{
  "n_layer": 13,
  "n_head": 3,
  "d_mlp": 1024,
  "vocab_size": 4096,
  "attn_scale": 0.0884,
  "bias": "none",
  "parallel_block": false,
  "init_std_qkv": 0.0383,
  "init_std_up": 0.0383,
  "lr": 0.00123,
  "beta1": 0.9,
  "grad_clip": 2.0,
  "warmup_steps": 489,
  "seq_len": 1024,
  "steps": 4851
}
MLP neurons of a small language model. Each row is named by its layer, matrix (up: input weights; down: output weights) and neuron, and shows model dimensions 80-207. Each number is 128 + 32 x the weight over its row's rms, rounded and kept within 0 to 255.
After each neuron's rows, "fires before" lists the tokens most often just after its 100 highest values on Wikipedia text that the model never trained on; "fires on" lists the tokens most often at its 100 highest values on Wikipedia text that the model never trained on. A number after a token or word is its count.

L2.up9 [158  86 162 123  78 147 100 201  96 118 109 180  95 188 182 111 195 121 144 113  77 126 142 108 164 112 121 176 131 156 114  75 161  99 169 160  45 111  95  84 102 155 108 166 125 167 139 128 179 111 113 148 164 125 134 150  90 131  80  81 104 111 117 102 122  85 163 139 119  97 122 136 142  67 152 148 146  97 174  68 177 168 114 139 116 100 103 184 123 142  95 149 167 181  67  96 137 110 129  93  78 146 140 155 164 155 129 123 138 102  92  86 147 143  92 125  93 116 137 150 129  90 130 112 110 171 114 127]
L2.down9 [182 144 168 111  88  81 162 150  91 118 127 164 102  96 158 161 163 129 107 120  95 109 116  76 185 155 100 102 114 177  89 113 105  42 114 142 119 124 103  98 153  86  78 136 174 128 116 100 140 170 134 119 169 121 180  98  67 119 131 123 115  80 189 122  53 138 130 147  76 106 120  91 184  77 120 166 155 125 156 131 156 207 173 148  85 129 125 145 146 105  46 124 137 135 139  66 170 108 102 101 118  73  90 103 160 195 151 151 131  77 127 109 112 167 138 155  74  88 151 136 101 186 169 169 164 143 126 152]
fires before: " " 38, "0" 6, "7" 6, "2" 6, "6" 5, "9" 5
fires on: "born" 39, "192" 25, "'," 12, "190" 11, " to" 6, "191" 4

L6.up1021 [ 69 104 130 171 117  92 137 135 132 105 156  62 162  79  83  70 104 145 165 145 121 141  73  93  99 139 129 181 131  86 127  75 198 131 144 168 109 150  99 123 145 155  98 135 116 104 152 102 162 143 137 154 184 185  71 175 115 204 175 155 128  75 124 122 124  79 100 141 116 156  67 127 134 121 104 110 144 118 177  82 108 122 117 169  36  75 143 119 123  88 124 112 131 115 112  71 180 111 170 138  98 164  83 101  97 114 171 109 125 144 107 133 190 162 143 128 126 150 129 192 135 121 119 127 157 169 153 147]
L6.down1021 [ 95 138 141 112 108  96 127 130  82  64  74 124 143 116 152 173 150 204 165 159 175 116 140 124 137 157  91 174 125 154 113 150 133 140 149 143 136 166 116 135 110 134 125 163  87  73 141  86 138 136 143 175 130 170  87 151 122 140 192 184 112 120 168 124 142 126 118 134 110 119 129 154 137  80 192  73 137 110 145  70 151 155 189 134  71 123 151 139 158  97 110  78  73 121 143 119 179 132 144 141  91 147  45  99  44  84 211 147 149 123 120 137 140 108  92 112 137 143 166 123 140 112 164  88 140 138 116 127]
fires before: " " 38, ":" 5, " H" 5, " First" 4, " A" 4
fires on: ":" 72, " of" 10, " –" 7, " by" 4

L8.up446 [119 124 100 112 134 106  67 110 123 117 118 154 178 106 189 136 112 106 143  76 170  98 131 153 163 130 101 137 100 152 109 116 117 142 122 104 117 115 138 207 126 113 151  87  84  82  95  95 110 148 103 116 145 178 107 181 148 129 144 145 166  61 218 132 169 117  99 145 121  92 112 118 101 114 119 132 147 115 130  90 103 129 131 118 176 113 145 152 148 121 128 103 133 147  79 130 178 172 109 109  62 127 112  51 165 154 120 203 156 146 154  73 114 134 184 130 124 103 115 152 120 124 145 145 131 147 108 143]
L8.down446 [116 162 161 143 135  92 105 160  69 104  98  60 148 122 152 152 127 127 197 149 121 139 128 150 107  66 206  98 121  59 102 125 109 154 130  97 162 119  90 140 194 164 168 108 121  93 119 142 105 122 102  98 114 114 105 132 125 103 101 127 131  95 174 162 129 103 147 137 128 116  87 131  72 103 168 137 196  91 129 127 141 126 112 131 117  99 185 114 129  86  95 170 133 152  92 130 177 119 128  88 106 146 144  93 133 119 120 130 104 169 125  82 147 135 113  61  72 139 124 151 187 165  97 169  47 118 112 206]
fires before: "," 29, ":" 22, " |" 12, "\n" 5, " " 5, "–" 5
fires on: "0" 21, "1" 12, "\n" 10, "2" 8, "3" 8, "5" 5

L5.up566 [ 80 144 106 112 154 142 105  83 138 109  96 113  92 152 140 120 142 194 155 149 170 130  99 148 128 122 142 165 142 125 171 105 170 158 106 118  80  94  84 134 145  94 133  77 136 118 152 105  85 117 148  86 165 103 103 104 133 143 187 131  91 118  89 121  84  74 164 186  99  86  80  73 106  87  89 196 130 140  94 155 114 135 121 153  68 171 195 178 101 153 150  39 101 136 117 108 125 177 110 166 104 193 122 146 117 169 116  87 117 103 136 106 110  77 147 191  94 123 162 106 147  68 153 109  74 104  90  64]
L5.down566 [106 134 153 164  96 115 116 138 121 124 132 160 141 171  99 138 162 148 141 200 124 124 116  95  85 163 115  95 187 102 153 127 122 157 139 135 141 131  81 115 163 159 136 121  91 144 170  94 138 117  91 116 169 127 125 112 137 162  84 104 154 159 161 147 142  73 168 138 146  87 149 152  27  71 204 149 101 126 152 122  87 116 161 119 125 149 153 162  81 135 129 139 168 143 150 124 181 166  73 146 146 105 210 139 155 122  94  43 148 102 169 112 105 140  89  56  74 124 133  74 175 142  96 134 156 160 138 147]
fires before: " |" 64, " " 5, ":" 5, " sp" 4
fires on: "." 99

L6.up274 [ 89 117 190 160  69 126  97 155 128  81 121  76  77  89 149 141  78  90 174  90 122 152 162 103 144 126  59 151 138 118 114  58 106 120 165  93 109 146  88 142  89 112 113 159 121  97  85 100  95 113 112 118 194 184 119 115 124 106 126 130 114  91 134 138 105 148  80 153 111 113 122 145  73 116 143 210 163 127  85  99 144 135 132 108  61  89 122 156 174 119 141  73 135 151  86 134 140 123 160 175  66 128  86  81 158 170 157  93 139 149  88 130 137 143 146 100 133 128 105 182 155  90 106 141 145 116 198 123]
L6.down274 [100 100 176 109 108 185  81 151 160 164 149 116 168  68 136 138 143 101 134  95  65 155 117 126  81 164 132 171 103 126 135 128 114 142  93 143 107  92 107 140 137 154 171 115 163 148 105  80 107  82 147 138 153 132 175 132 104 148 110 141 103  93 154 141 135  89  81 129 123 152 142 117 122  67 141 167 137 171 130 103 155  83 126 124  48  85 142  60 161  83  72  71 180 103 100 124 148 127 164 141 155 112 156 114 181 122 166  96 197 189 118 113 122 138 157 103 104  81 121 160 126 134 180 138 130  99 135 158]
fires before: " |" 51, " of" 9, " votes" 4, " (" 4, "out" 4, " " 4
fires on: " number" 13, " Total" 11, " Party" 10, " hold" 9, "." 7, " votes" 7

L2.up388 [130 167 118 152 140 139 201  75 110 112 152 129  54  98 143  75 153 116 138 130  79 125 148  64  88  85  95 126 109 122 114 116 178 122 161 101 147 124 123 108  72 151 106 165  53 125 163  92 114 150 119 117 106 102 120 160  97 141 139 158 159 137 157 158 148 127 131 170 124  88 138 106 173  73 157 132 156  93 137 152 163 204 149 130 153 147 106  90 114 115 151 129 124 167  60  81  99 113 168  83 106 155  99  95 111  42  87 128 184 153 111 106 154 159 117 164 122 168  68 208 161 163 197 172 122 170 139 131]
L2.down388 [102 141 102 137 135 134 126  84  87 139  77 121 137  73 164 100 127 147 142 152 100  69 104 158 105  74 126 117 101 159  95 114 130 123 148  74 203  94 148 127 124  82 143 145 100 121 157 128 154 108 178  85 138 163 119 169 154 134 102  75 124 103  87 154 198 122 170 154 140 160 146 117  67 119  99 192 116 116 131 145 193 159  93 151  85 131 147 136 160 157 126  47 176 172 113 141 124 143  88 121 122 131 124 149 171 125  51  98  84 146 133 126  85 174 101 185 145 150 162 177 116 140 126 189 128 145  71 184]
fires before: " |" 27, "," 15, "." 13, ";" 10, " |\n" 8, "–" 7
fires on: "1" 95

L6.up600 [151 154 142 139 161 122  97 149  45 111 126 136 146 150 108 124 120 162 156 189 140 154 104 176 146 143 119 152 110 171 122 107 176 199 107 159 102 107 135 131  88 168 117  83  86 134 200 106 170  89 105 123 120 115 138 153 103 121 136 127 176  93 161  96 138  78 127 167 140 123 141  80 107 170  55 127 146 147  88 169  82 187 139 106  89  91 141 123 157  90 127 134 124 127 155  98 122 153 154 123 151 118 127 162 138  75 211 113 117 149  68 115 148 157 141 116 149  97 144 115  97 128 146 134 175 144 100 149]
L6.down600 [ 83 110 139 137 145 114 107 143  99  86  83 143  90 159 110 119 135 156  93  96 154 153 116 186 138 129  90 120 149 130 118 148 143 153 147  96 126 106 134 136 105  80  84 128 138 128 125  84 165 125 103 147 174 122 136 148  90 144  77 118 111 104 135 116 115 144 151 120 134 133 107 102 207 126 132 115 139 128  71 151 115 157 141 118 115 153 139  97 136 144 122 113 154 153 157 152 129 160 101 143 131 127  89 168 106  25 123  96 231 143 114 141 148 110 118 141 158 190  76 152  52 148 148 165  64 126 125 142]
fires before: "197" 17, "198" 10, "200" 10, "196" 9, "195" 7, "188" 7
fires on: " " 100

L6.up445 [165 120 153 109 149  64  81 138 118 143  61 127 185 151 112 131 169 157 141 141 156 124 126 157  84 113 160 132  56 129 141 106 175 199 101 126  80 123 175 121 131 109 131  99 151 121 123  63 117 144 166  85 160  54 143 154 171 144 125 109 160 130 108 112 116  73 171 172 135  97 142 133  87 141  77  88 112 156 129 150 120 146 196 125  94 125 138 174 161 128 114 102 140 122  61  98 124 138 143 203  96 119 136 131  50  73 183 164 162 135 123  98 107 121 151 116 119 136 133 150 132 161 131 101 146 142 124 114]
L6.down445 [128  76 105 142  79  99 132 155 174 129  51 139 163 116 125 146 117 137 143 120 150 114 123 165 131  98 170 176 137 102 111 131  83 168 131 190 125 163 188 100 129 125  96 130 144 132 149  29 109 133  93 120 140 150 143 138 125 152 126 124 157 155  91 137  87 108 116 160 132 108 129 150 119 162 118 101 123 123 130 107 150  99  98  71  66  93 152 128 138 152 144 145 120 153 161  90  28 147  94 121 170 154 127 140  85  95 162 175 205 161 145 144 151  77 135 180  89 142 162 129 117 110  53 134 143 123 166 148]
fires before: " " 32, "188" 8, "190" 5, "200" 5
fires on: " " 34, "," 13, " re" 13, " well" 8

L2.up69 [ 92 173 142 122  94 103 118  90 124 104 122 135  74 117 126 126  98 154 165 125 138 115 119 149 180 111 110 176  87  84 117 128 127  94 125 141 135  96 199 186 101 123  93  61 105 159 152 128 115 113 132  79 132  82  70 105  94 162 123 158 186 163 144  60  95 168  93 126 108 193 136 128 113 108 125 179 103 184 151  43  87 182 156 118 136 129 164 179 157 132 113 100 164 159  99 123 143 145 118 102 124 137 113  51  76  76 157  93 153 124 130 125 148 153 155 147 112 141 165  95 164  79 137 143 126 156  85  90]
L2.down69 [146  84 134 183 140 136 170 112 104 145  83  90 193 154 110 197 145 146 117 137 120 142 100  54 135 153  52 107 135 217  50 150  92 110 101  89 144 116 139 127 177 132 152 110 158 153 170 145 159 123 124 154 129 103 152 146 124 184 130 104 169 138 100 137 102 106 125  83 125  83 101 138 157 121 156 106  41 134  75 111 138 122 157  36 138 160 130 134 172 186 162 111 142 140 152 103 126 145 167 188 193  44 132 132 166  91 121 154 118 164 109 129 145  87 144 112 120 156 108 164 153 125 138  97 112 101 150 110]
fires before: " " 52, " −" 5
fires on: " |" 55, " San" 14, "|" 14, "==" 6, " Fin" 6

L6.up633 [116 163 160 142 108 129 170  99 111  98 163 110 147 124 120 141 115 127 129 149 137 185 115 195 123 189 118 168 113 158  79 139 141 131  98 109 114  74 100 109 145 111 123  99 129  93 199 133 113 166  86 143 117 120 118 136 103 211 135 105 172  80 159  74  87 115 126 129 122 122 104 157  77 134 116 146 116 125 174  25  91 170 112 128  72 124 165 148  82 113  82 123 111 129  56  63 169 154 171 135 170 123 146 127  76  95 136 110 133  85 159 134 180 159 183 147 149 162  99 121 149 133 138 123  98 181 103 111]
L6.down633 [113 119 195  83  88  52 170  88 212  92 177 120 131 135 114 141 188 124  86 145 110 144 171 126 120 184 103 147 137 162 116 154 177 174  84  87 192 141 167  87 160 109 120  93 113 124  86 133  81 165 126 188 174 181 132 137 126 140 104 108 159  81  74 135 151 115 139  82  92 146 158 185 146 128 118 126 127 127 123 168 174 151 115 141 114 153  79 113  96 129 122 116 151 103 182  91  96 208 146 130 148 100 118 104 102 143 136 129  83 158 105 165 164  85 145 159 131 151 172 178 112  97 117 145 109 114 116  35]
fires before: " " 64, " A" 4, " Pr" 4
fires on: " |" 94

L2.up98 [113  85 148 167 140 150 139 145 156 155 150 124  99 137 132 108 160  98  99 104  94 137  78 124  89  89 102 201 108 156 137  62 129  97 111 123  45 170 143 112 135 188  82 148  95 115 138 125 166 146  79 162 102 150 154 107 110 151 149 113  74  59 164 177 134 116 108  49  99 128  92 145 135  67 160 128 163  93 130 119 184 186 138 119 134 129 132 171 120 152  97 164  84 179  49 129 127 190 124 153 147  83 125 172 153  96  95  69 178 141 117  78  98 111 163 182 121 197 155 136 120  98 116 161 118 122 131 136]
L2.down98 [ 98 185 138 126 116 123 101 128  96 122 155 146  87 125  96 170 130 115  90 100 112  66 153 145 166 164  76 128 149 138  97 154  62 147  93 152 137 104 122 145 211 125 133 131 141 151 115 124 143 163 126 192 111 124 109 134  89 102 170 107  89 132  88  97  62 144 142 144 156 179 141  86  69 104 121 169 169 171 132  61 114 151  91  94 171 210 114 158 110 111 122 180 126 105 166  87 139 192  87 121 111  78  84 196 176 128 117 141 114 131 151 139  58 150  88  98 160  36 111 169 130 147  97 147 142 148 106  76]
fires before: " " 31, "'\n" 7, "0" 7, " |" 7, "'," 5, "7" 5
fires on: "born" 33, "195" 18, "193" 6, "80" 4, "177" 4

L5.up684 [142 112 133 131 109 146 117 144 125 142  56 131 105 114 157 135 111 167 173 156 124 153 111 140 154 129 151 134  93 128 132  89 190 109 144  93  47 145  98 163 115 134 137 140 161 132  69  93 146 169  89 129 131  72 137 121 112 145  82 153 143  89  98 124  78 121 153 103 133 173  89 135 116 107 121 113 202  94  97 138 114 155 161 113 105  68 141 112 138 105 169 104 147 141 119 136 182 139 123  86  74 146 121 105 155 194 184 137 176 148  57 121  93 130 134  99 114 134 133 128  99  80 189 145 111  66 170 177]
L5.down684 [134 137  94 109 136 145 131  98  85 121 123 117  86 130 169 106 155 100 152 150 160 172 124 154 132  96 148 119 134 102  94 126  80 116 104 131 107 127 143 133 169 153  91 233 186 127  95  60 145  94 138 130 131  61 143 108 163 104 106 144 161  85  97 131 104  81 131 170 120 158 133  51 163  42 112 129 156 113 152 112  79  89 131 131 136 163  96  52 162  97 153  67 154 131 171 177 103  94  79 144 132  83 156 167 151 136 140 132 150 197 117  72 110 158 112  68 138 191  83 184 155 199 103 157 147 132 157 137]
fires before: " |" 26, "." 20, "ow" 4
fires on: "2" 22, "3" 16, "P" 14, "-p" 13, "6" 11, "les" 6

L5.up60 [ 49 126 182 107 120 156  92 135 112 125  85  77 103 168 176 141 130 119 175 112  95  59 114 108 143 126  99 138 103 109 102 123 157 153 188 125 101 146 120 132 104  34 144  68 116  83  97 114  92 111 143 126 162 136 100 144 153 111 189 190  96 116 154 102  55 121 147 184 106 141 127 107  90 143 141 144 152 133 122 112 163 128 100 137  60 128 151  82 144 148  85  84 166  65  79 121 124 127 116 150 113 128 140 153  99 127 171 107 105 134 105  96 174 142 127 106 140 161 189 188 151 128 122 104  61 131 101 103]
L5.down60 [111  90  95 154  94 132  98 142 162  93 137  76 144 198  76 120 151 162 167 110 142  86 123 148  70 162  97 132 144 152 139 174  87 116 127 128 151 112 138 117 125 128 107 153 113  70  59 129 181 156  54  63 133 126 107 190 170 143  70 119 117 126 124  85  83 141  93 116 171 131 144 145 127  20 162 176 148 135 115 173 110 137 141 121  76  94  95 165 191 131 138 154 106 155 115 126 169 157 115 104 185 147  93 133 111 121 115  99 101 154  97 174 146 120 100 102 166 140  98 127 151 225 101 109 109 140 106 109]
fires before: " " 35, " |" 18, ":" 17, " of" 8
fires on: " |" 19, "." 12, "aged" 11, " population" 9, " number" 7, "0" 6

L5.up594 [128 104 185 100  89 141 183 137 148  90 109 113 132 126 191 143  88 161 138 155 114 196 101 150 159 172 111 158 157 120 132 117 165 121  93 141 141  79 150 141  72  81 120 124  47 136 183 113 102 111 128 132 106  65 150 140 117 158 128 138 131 144 126 107 114 160 115  86 157 146 109 135 137  70  98 175 172 150 153  78 119 153 120 172  61 119 142 172 107 171  83 149 103  92  80  84 157 157 114 118 137 179 101 109  55  90 155 103 147 131 122 163 129 194 116  92 140 142  94  82 175 117 112 127  83 106 142  80]
L5.down594 [168 168 148 121 138  97 173  86 154 123 162 114 163 133 119 138 144 131 117 183 100 177 169 115 164 130 125  74 131 181 124 168 154 117 138 110 133 143 107 116 161 112 160 155  99 117  85 139  97 149 102 156 129 125 126 133 157 144  67 124 205 127 109 154 120  95 161  63 142 114 161 173  95 143 126 128 121 145 144 119  91  81 124 130  63 141 159 142 101 167 105 118 154  88 124 108 140 217 105 173 163  82 122 175 134 167  67  52  51 199 144 121 159 121  90 137 109 134 150 136 153 127  91 104 131 137  78 125]
fires before: " " 36, " —" 14, " Apps" 9, " Goals" 8
fires on: " |" 85, ";" 15

L5.up739 [116 105 150 148 104  98  36 153  82 134  88  71  85  92 124 123 149 149 133 105 147 102 172  86 133 116 124 122  83 118  95 118 100 113 151 123 100 139  80 164 116 116 136 102 184 137  97 162 136 123 159 129 100 106 150  94 147 168 107 177 134  63 140 116  67 119 129 117  87 126  61  86 122 147 108 124 150 148 111 131 113 134 157 156 112 144 191 129 147 162  83  69 135 137  71  93 161 143 113 111  98 118 123 126 124 139 137  78 114 144  94 159  95 114 142 167 111 116 187 155 136 105 129  64 120 113 157 129]
L5.down739 [ 85 104 161 122 111 116  52  87 163 100 130 151 134  72 151 108 147 136 116 175 111  69  91 134 134 141 130 152  94 164 140 141 106 146  79 104 118  59  95 154  79 135 145 128 101 154 158  49 140 134 154 150 102 106 111 105 112 121 126 183 136 154 109 137 106  80 160 132 178 115 160  76 150 144 177 157 131 118 151  69 126 168 172 111  72 114 131 101 102 127 137 108 108  52 124 121  65 150 109  67 187 170 128 192 123 154 113  88 203 126 133  83 149 132 127 175 141 104 125  72 123 180 211 118 109 101 128 129]
fires before: " |" 59, " m" 6, "0" 6, "." 5
fires on: "0" 25, "." 22, "193" 8, "7" 4

L5.up303 [105 108 231  68  66 141 185 110 139 117  92 128 111 106 143 163 138 139 162 115 100 171 110 112 140  99 126 203 117 144 153  92 125 161  38 127 134  89 106 130 150 125 159  69  64 101 164 144 122 122 129 171 132  35 125 204 116 146 112 133 135 125 128  41  92 170 116 112 125 164  97 131 108 101  89 134 152 131 172  17 100 144 133 126 115 109 125  95 134 141 147 112 176  94 127  95  98 159 116 157 167 139 148 112  71  76 104 116 142 113 165 160 138 157 139 121 123 149 131 127 159 179 158 121 124 121 123 107]
L5.down303 [109 138 123 143 142 109 167  65 181 175 119  78 189 109 123 200 166 112 133 162 116 197 169 142 128 121  78  82 162 141 172 130 146 111 116 108 142 108 186 132 166 134 158 138 121 118 161 176 100 129 170 119 104 144 131 154 144  92 116 147 156 100 106 147 129 142 125  62 137 103 131 201 160 174 116  75 148 169 139 119 107 117 124 137 122 140 155 112 141  93 132 119 146  63 211  75 112 219  92 170 141 142 124 168 117 147 125  24  26 157 185 153 149 159 177 133 109 110 147 127 164  88 128 129  90  89 108 123]
fires before: " " 55, " G" 4
fires on: " |" 96

L8.up947 [116 121 158 138 112  93 155 137 133 100  96 162 156 141 125 152 137 129 171 120  89  95 132 189  94 167 149 121 178 203  82 125 146 130  95 166 126  52  57 168 145  98 150 123 118  99 121 120 168  84 112 144 145 119  92 132 106 111 181 156 121 161 107  92 113 170 134 151 118 122 147 107 109  95 124 198 166 166 127  67  36 131 118 147 134 158 131 161  76 106 121  94 120  47  93 113 166 170 125 114 165 157 122  65  85 186 157 137  97 145  70 191 147 201 152 103 124 184 142  73 118 155 159 102 179  97 137  97]
L8.down947 [ 90  82 123  71  89  97 126 118 182 116 179  89 120 108 120 148 160 156 132 191 113 154 142 105 143 101 181  89 110 159 130 141 113 109 129  40 153 140 152 154 142  54 149  90 123 115 183 158 145  96 224 122  99 156 159  82 147 153 113 123 125 154  93  83 132 172 160 110 143 141 174 119 141 115  88 186 131 101 104 194 151 132 157  97 106 157 139 155 126 164 146 124 114 101 195 120 193 148 123 127 120 139  86 138  87 125 109 123 113 120  78 132 101 165 127 160 120 131 125 131  79 139  79 182 126 129 142 181]
fires before: " " 34, " of" 13, " well" 4
fires on: " |" 40, " As" 16, "As" 15, " as" 9

L5.up341 [138 172 164 142 133 133 128 139 105 117 104  28 144 100 149 128 163 145 149 130 165 106 115 109 132 140 130 127  61 130 149 122 122 131 151  85  83 102  84 157 108 135 109  71 187 125  91 105 113 121 146 109 152 121 108 104 112 130 137 149 113  52 170 159 153 106 149 119 124  96 114 158 139  87 110 161 160 139 148  73  95 168 134  98 145 106 135 128 158 144  92 133  99 142  48 109 190 129  98 101  74 183 118 121 106 173 211  84 154 184 114 113 155 131 124 141 117 151 171 138 140  83 166 137  77 121 146  84]
L5.down341 [116 130  55 114  93 101  32 118 103 117 140 109 116 138 171 151 206 184 114 157 159 181 128 146 153 167 127 135 132 149 178 101  65 158 140 149 123 155 137 173 138 140 130 132  81  83 117  88 172 110  82 147  85 161 154 126 172  74 121 121 120 142 119 123 133 144 120 126 117  90 136 142 152  92 119  97 183  90 126 178 121 139  83 121 147 160  81  92 137 141 105 134 136 104  98 145 140 123  85 125 159 122 112 134  92 144 130 102 116 135 145  83 106 200  71 154 158 115 153  97 147 102 117 116 131 159  88 140]
fires before: " |" 30, "-" 22, ":" 16, "–" 12
fires on: "\n" 27, "4" 18, "3" 13, "2" 7, "18" 5

L5.up435 [ 74 154 132 109 113 149  98 142  79 131  89 122 199 175 128 106 120 106 160 172 179 157  88  70 103 173 108  88 112  94  91 157 177 129 168 129 120 138 125  94 109 136 127 120 129 121 159 108 124 134  92 104 112 179 127 168 136 123 130 149 131 108 186 151 163 125 149 125  98  86  44 122 118 128  90 160  85 138  92 139 138 100 100  98  38 137  91 106 198  46 110  39 146  77 104 151 106 150 125 134 145 147 103 139 157 151 154 157 140 139 154 136 136 126 103 136  98 131 118 145 114 122 116  84 110  64 150 127]
L5.down435 [147 109 150 129 125  88 106 148 140 138 115 125 167 142 111 143 144 161 181 123 176 112 106 160 117 162 174 134 163  49  92  90 159 166 122 131 134 126 159 152 123 109 167  87 130 111 116  85 198  94 155 136 152 144 139 123 157  86  86  84  97 152 123 118 117  42 111 137 154 105 116 114  78 204 181 123  92  98  91 114 154  94 114 150  81 144 104 162 106  96 109 143 152 152 175 100 184 119 126 171 103 120 134 105 152 128 141  98 105 142 114 100 140 166  50 141 118 105  65 128 116 204 151 114 158 169 134 106]
fires before: " |" 44, ":" 10, " votes" 4
fires on: "." 52, " Kn" 7, " Total" 6, " kn" 5

L6.up319 [ 84 158 127  93 162 130 132  96 135  68  64  97 105 111 172 109  57 102 159  84 128 107  85 116 184 202 101 114 125 138  86  95 123 106 101  78 146  82  89 167 156 160 159 105  85 138 131 114 133 119 104 126 105 130 144 132  85 152 159 138 118 164  98  97 123  61 116 162 123 154 101  99 128 108 142 139 157 139 162  88 113 162 112 112 122 120 124 132 158 143 105 158 101  93  88 104 164 120 145  90 100 161 138  90 113 171 182 151 156 108 173 123 116 118 187  84 129 152 149 182 115 151 113 120  81 175  69  86]
L6.down319 [120 119  91  94 151 110 147 175 136 114  93 239 117 139 159 177 132 112 137 135 111 163 160 140 114  74 117  86 139 126 118 125  59 155 113 149 138  79 141 116 132 144 102 152 124 157 107 255 165 107 133 126  76 151 159 146 115 145 136 135 125 162 101 134 146 135 179 118  90 145 151 114 146 116 133  76 149 179 158  82 131 118 126 173 188  93  90  86 153 103 126 174 117  55  87 106 198 138 134  90 106 138 173 129 153  96  95 137 142 185 130 116 143 106 148 161 175  66 175 142 137 140  76 143 118 127 118  85]
fires before: " " 27, " the" 18, "==" 9
fires on: "In" 47, " in" 23, "," 8, ".\n\n" 8, "\n\n" 5, " |\n\n" 4

L2.up225 [177 152 155 192 105 130  92  88 183  99 139 124 179 121 130 157 149 139 145 134  84  87 113  67 112 125  64 157  50 129 110 150  89  78 147 118 134 128 100 146 138  93 101 136  78 133 116 147 115 147 113  80 153 123 110 125 139 135 103  72  89 118  84 119 112 136 123 154  80  59 150  69 125 123 145 167 167 171 174  81 189 160 191 117 123  98 119 128 125 144 126 118 189 115 116 140 125 107 184 113 136 159 109 164 121 143 125 139 119  79 160 138 143 197 108 157 142 110 107 173 120  86 128  73 118 110 110 125]
L2.down225 [122 137 101 167 166 105 162 106 149 118  93 136 122 153 109 186 177 122 102 124  95  88 130 149 133 132 115 140 109 117 112 102  55 100 124  94 201 129  71  93 143 117 104 152 112 133 122  96 104 174  90  80 147 154 187 131 101 137  87 145 102 102 122 166  83 126 149 135 117 146 128 101 122 142 121 126  82 168 135 109 122 140 134 119 151  97 128 119 105 117 167 181 142 134 137 116 114 176 149 160 116 144 214 102 138 149  84 107 116 111 178 151 173 149  90 144 149 167 114 161 143 151 157 117 123  92 102 162]
fires before: " " 40, " in" 12, " on" 4
fires on: "born" 43, " born" 25, " after" 13, " married" 10

L4.up165 [ 79 134 171  99 147 108 125 106 104 153 106 140 184 111 110 168  88 132 142 115 110  88  71 122 148  82  86 185 106  91 173 164 223 143 138 137 104  93 149 168 108 167  94 128 135 123 104  99 110  91 136 114 162 139 149 176 176  84 179 135  96 130 166 154 125 124 104  89  34 134 137  70 111 126 108 201 125  98 133  95 150  93 170 141 145 136  74 116  86 128 112 123 140 121  94 151 144 155 173 132 102 131 126 138  85 139 147 161 116 144 125  73 163 100 170 131 121 149 170 156 189 172 152  91  93 148 113  94]
L4.down165 [ 92  87  86 193 134 202  95 141  86  87 122 128 120 130  85 128  96 111  85 136 182 118 197 143 105 209 174 193  96 104 155 132 164 171 137 179 124 120 107 172  92 158 137 118 116 115 171  61  88 110 103 129 136 111  96 156  98 145 142 153 129 139  71 112 131  84 113 129 149 117 110  38 174  97 121 116 166 100 134 100 188 149 136 103  47 163 118 136 102  94 140 113 120 176 123 156 114 145 119 130 188 102 132 144 122 135 133 145 152 228 118  80 166 119  90  84 181  82  98  72 130 141 160  97  92 132 107 102]
fires before: " " 34, " of" 7, ":" 5, " (" 4, " the" 4
fires on: " to" 43, " ft" 15, " population" 9, "." 5, " early" 5, "ensity" 5

L6.up13 [123 188 122 154 137 134 189 111  87 156  65  92 167 112 163  95 149  94 168 158 125  97 129 102 136  71 136 155 108  83 142 128 156 128 156  89 107 124 106 135 117 183 150 109  93  61  65  85 210 146 156 107 121 126  95 143 108 154 179 130 144 114 126 150 113  93 128 102 114 148  82 148 137 104  91 155 179 104 116 158 112 128 121 127 131 148 153 151 111 146 167 132 104 146 116 104 139 180 139 102  68  96 134  71 165 109 167 115 158 174 101 118 105 104  93 135 134 129 161 248 111 129 148  96 142 106 141 174]
L6.down13 [ 64 183 125 160 101 166 142 158 165 138 116  94 156  97 142 138 147 175 148 173 168  93  91 146  94 135 117 147 149 184 108 121  49 154 154  72 156 113  86 132  79 115 159  83 113  94 207 103 187 104 119 150  96 153 135 130  90 162 150 172 101  91 113 108  85 123  90 170 109 112 150 161  87  72 165 111 105 134 123  92 146 104 118 101  65 106 104 157 116 148  85 109  94  73  86 137 136 131 153 147 138  92  99  85 118 148 126 103  81  83 138 151  45 200 100 114 136 136 142 154 164 158 142 162  75 172  65 187]
fires before: " |" 42, " –" 9, "." 8
fires on: "1" 60, "2" 14, "0" 5, "3" 4